python train.py --n_layer=22 --d_model=160 --n_head=5 --n_kv_head=1 --head_dim=32 --d_mlp=448 --vocab_size=8192 --activation="swiglu" --norm="rmsnorm" --norm_place="pre" --norm_eps=1e-06 --positions="rope" --rope_base=10000.0 --rope_fraction=1.0 --qk_norm=true --attn_scale=0.177 --bias="all" --tie_embeddings=false --parallel_block=false --init="normal" --init_std_qkv=0.0567 --init_std_o=0.00855 --init_std_up=0.0567 --init_std_down=0.00511 --optimizer="muon" --lr=0.0113 --lr_mult_o=3.0 --beta1=0.9 --lr_head=0.0272 --warmup_steps=0 --schedule="cos" --final_lr_fraction=0.03 --batch_tokens=16384 --seq_len=512 --doc_mask=false --train_tokens=125500000 --steps=7660 --dataset="wikipedia_en"
MLP neurons of a small language model. Each row is named by its layer, matrix (down: output weights) and neuron, and shows model dimensions 16-143. Each number is 500 + 50 x the weight over its row's rms, rounded and kept within 0 to 999. Numbers have three digits each. A neuron's up and down rows have the sign that makes its largest values positive.
A block is one neuron, or neurons of one layer that tend to fire together. After each block is what it responds to, as a language model described it from the Wikipedia text at the highest values.

L16.down43:596497478489590486546505560477507453472510580477455507492558508519554517473528525564513564602484503602580541624476453486555462411517500523396533553479482489502491577527445433522574538517445472488444468458497553436423498381514362431466499461499496534468496584552535484524448633575482438486424525532524554573559477501606544563473560562497455428481502543564493564471487481440488533573498
Sentence-opening words. First word or word-piece of a new sentence or line, mostly -like in Unlike/Like, Where, In, There and Despite, plus digits in coordinates and years, and infobox dashes.

L13.down20:528528503483406533519534362484468406497568479442485584530541530440529488431482579606580519582502458528436426448522495602512406634483524477489501513611502439601522494530479538549486476540482473474487455563476559468458480516559428466462514519445520451512486503472553493442536521465502484557585510494435472512552607515551544516600410502541553491570531417568470499450556389584461523461533
L13.down235:457541530488476494578498442519589599565469396516540516451529507470521526449482562481422486449536552515483471421546548488592489500551548496523474487525500548499474492543545524572504503481466557508541500435525489492531556495443525521541446478539469390601501540536504512472514472539457431569489584629420497511478469547459473606413469457547467523449606413531426507476606494631402451534470
L13.down340:487582529514484483520542591526591467563505466438431480522490485448500564507554533585553480478477588549485490460526460478592385451489448417549539534489550474523487419466523451420549483533423461522532441422447506445572430548396526506528484482467448285488439493489538537524533537485510615489457551443547448555486597551468487531423530413546503491529578471542579532483494557527466458513516
L13.down433:497436541607592574389535628541540481542528447530459530500502430499458507515527552599475523375561536542483512476516482555527487527495590452533484513509561564458450392460574475525496506492439501499475528505491497476474438626487416572476417495548485387530494495401515439418472544517406547547495472502566547551495519463457464556609564457454458500494539460485490515566456478635600521446570
Plural determiners and quantifiers. Determiners and quantifiers that open a plural noun phrase, such as those, these, two, some, several, many, other, often after a preposition.

L16.down225:382435562465432491452459556502516534467537480519442507408533457558466463534465454506497448425423531518472530421476451511455487496520542432559501532477513409395505554444512462547515493503464491584478485528538481478493519438540455477489536489494487338447505515536522424441450458449470390577500437472519507533555512505462493525535469491631440481557495570496500458498575461536434462562583
Determiner after preposition. Quantifiers, determiners, or the first digit or month of a date right after a preposition, as in "in many", "in some cases", "in 2001".

L13.down84:509515513479500540520461448567402422502482524507448524408534546497538443491572475443593461433470440427457515494519529665460477456485522517454468549552553623463496504464548468465450597414501500518508433437556489549487415564473495515477504551511460517525515515537429535564425506455520460413410524522569454535483540635482493468555498523461458539585393491503478516518452479467486527538536
L13.down208:517389416539520533513475392453587485397407514518459469545513443460571505593507480548479345507484511534401530533449502523468550489466463445559394425560481512477476498489398522517542488497496515481471479386541539526461475501484507496493529494505474466528487458594465477541498514441433500528454578479519530484540537454466483461506515410534478464571520497527539364457488429519538561392552
L13.down249:614519495553532456486502566439455490443407533544521464412465560583445504531521582465485523539493591464436486497519544427547569520503525508492428544518479549476518390488489552510483487512510485418519460443529485453489602442501536590517458497454427615538500517377477583525542538496485433440475486494441489484427395542559433454491468562536475531469520487483479434520417540532464532579449
L13.down313:459510636414512570437431424496483415497438549461540467551546454414505507542554465504516559386551403426517434470545426500542511604502543451495496460536611479396443455531545501500565598539417565521464507458620521513484527436475478501489622556459502381576501501473599504629455513482541530446551486411546500520474447459464467511565502507517450504496486517523591525441508500507568522539528
Prepositions before dates. Prepositions and field colons that introduce a date or time, such as "As of 2019", "Released: May 2015", "In 1971", "from 1953".

L12.down23:517509417425454576431535467545517484525559437525521415474488490517579372588455462451515547510519446537578536444530503502468467535492519502477501479555519477564558503539429563559437532426506566388540531495474454556425540458595502533412552466539496566568447471538557490530556471536582511451516556530496442533540562589378477563433458464387469465498420463485471496485423508573604568474511
L12.down26:571445515404481479518408528518530468467465505533497495465515569440563476431500551521507460532453484483422407483454524545499509452536482526462505426381453486518537571431561542553522399470563506440462495528426489485454471409470460546461443446570480369518476504463492554555493532459564556493457383458565389465530574526506477495516467476538506452502485438429547440500487429593457487482525
L12.down34:544492489455455467488540490461475497493523488550479534449530569595456466484451485432607423499609484504528564476571454527527472604497501544498582394469547539432527505435500505453414517563540377514526429454586450449567483503480529521445427500523510387541528432491466483476466522482499479576453554463564572457538534570471532533508513406486462532558540448528436597478551457496468535517451
L12.down60:487492454433616531555489507502542499474455454430493481616473380525473508557497569466422482498504565353586491527461501424472448477630530540500496542549439394404548413495515486474533513578571510471583461524511483518504451564484561524461513529496466451439497516437467566524582488528508531503526473413540598540519524549590423474494516464469500451482528489425543461453517497499413581574425
L12.down91:443483529521458449435452621478457553419437612464555448454487520578426524550391538478530501561452466562496527527520502478528488562475451449511517499438502454464502473494581502543519499485507485456549369442532460492519486499439397498565490500555568396513477510596525462503551484423480460463500477487535541600432556517461438504543549459440603540515540511573424562506560471582508418466512
L12.down146:527493517473525517510408533418454496564433544367487539486490460478502443519602510575534513489530418491529548512505509485452527476463506505540556422472554501510442370414623547567518458414393486496530474477486416439498600496530500429465571506448501452483479525431512517512551509430486441585602512481485615467507517490528477464593494554474415517477449516532530460536522482485477549433511
L12.down165:435508488396533500531562589575489523503515575502488502500493483497551552531506527565505513420400470477552527482415531556480526566510521385449572489440591498474496502500563521425540540503536535501467512524491404601586415548477597487534498488480512451420502498523583490480523550611487442482534460445559468433484542503558549476454494492474433506463423564426462524561447578594599509517445
L12.down231:533512602583472530520470564539529467462441534475492567507562410488544569450383506536438418388598525492591571513615449479577485407493514510469404515427500468473559519546542540474495508570498456513598554574459507527476389430516457534524579423494507434563478584585410476548528544473533402565472529498491473471431533516517511521514473436533437541494507464501504510436506515491487514429464
L12.down275:516496577542449490563524558541403472518407479573535510445473442487428467518596457464511435410542465554508419531521536518445525507596477494499429538556533426509534465493519501508396545500508434593458461474466459498425549480493543522500442476527528428487520451370568542443503518513497542448518431491441485510313506456456488492621393537498508480524423580475483494507490540494593541518465
L12.down295:472519587544508470505549545535504503495559445464497524573537500471569466489485534501473564486525519557499476566590532513555477487518507567470440539538512498428510411505540465493466537486501439460514507535628557456585498462528406515463587572438487189490519531474515482489473454493462558445552477487425490457452547486420493448425482468515467561528506506476490537499447475525436537511453
L12.down315:498523461426456528525536531528513487446567419474433475539485469507420349470547497541539440502561476481493450565461408418536527491455497509581610447480565544539559471452479528458517451481525486539515552484475452542573425506446533532515487529562466577567518417460571461544601487487484411426552552486596544529435528543499455612464506372505604514464470453513462545516530509532541559372523
L12.down324:514553443539502519562522568512469458560512450470503466453463479405551476480548567472446526423554490529551525484591475486535458508474453493508475547448515474599523458459549435504571569435448519451557464421513605487561501541486511465491524484441482328516568518510533555407505466446455458604518544596457437505539484606492563464505570514530456545538496435563428528557517484564417444434507
L12.down329:529525457538485500578454632607528550452560509444479484429497460463521519501544450510492484518576408513459510448535492435590486495520426534494526512411424482491501640488553478534557478513468487427572529413541514477415518500465453507590569511416502510583459476498461457524562545460530433505491586558489486612399547546491418546556511372547499580445451454525474471511481543561515464531449
L12.down372:622448477561466495542499516475506552527502424503533529496464609440460539488506460587500435492509516547492506466510447396466511402425481541430444556509536461524443546545560504555488486446485543481554574587496495484523556589539399504434466557462544535549486404545404477469523567512595492541515524551476583516584558620554408457437513569420565545540461476526508522525531451486389540541508
L12.down420:509447501502506532507553452508558543456557494358465504441507568470421480519598491451575485501440438510589380523480482433394565445469423496526495552452449492419483368495567490496455518529514432428480478533510566506546526453432494643488591516452483451500465433502494480588461461563555608477491519551455541478591491492517483430561520428518496511496457538520531464486470490426535457496462
L12.down428:519473658553533559487503494532604521448585451456462545536528534491425499540425446512521443491481476557515521490480516529539481511587446456441447561552476442495525389432553514600485509471424444520455496575557447536435517490481556463560502441490470294537509563434462524439488521460485537506479544480605434507546472504504504466522525509540521456627554590559438479561583535454484488531494
Sentence-initial quantifiers. Quantifier words opening a new sentence, mostly right after a period, such as Some, Many, Six, These; weaker on mid-sentence numbers (three, several) and name fragments.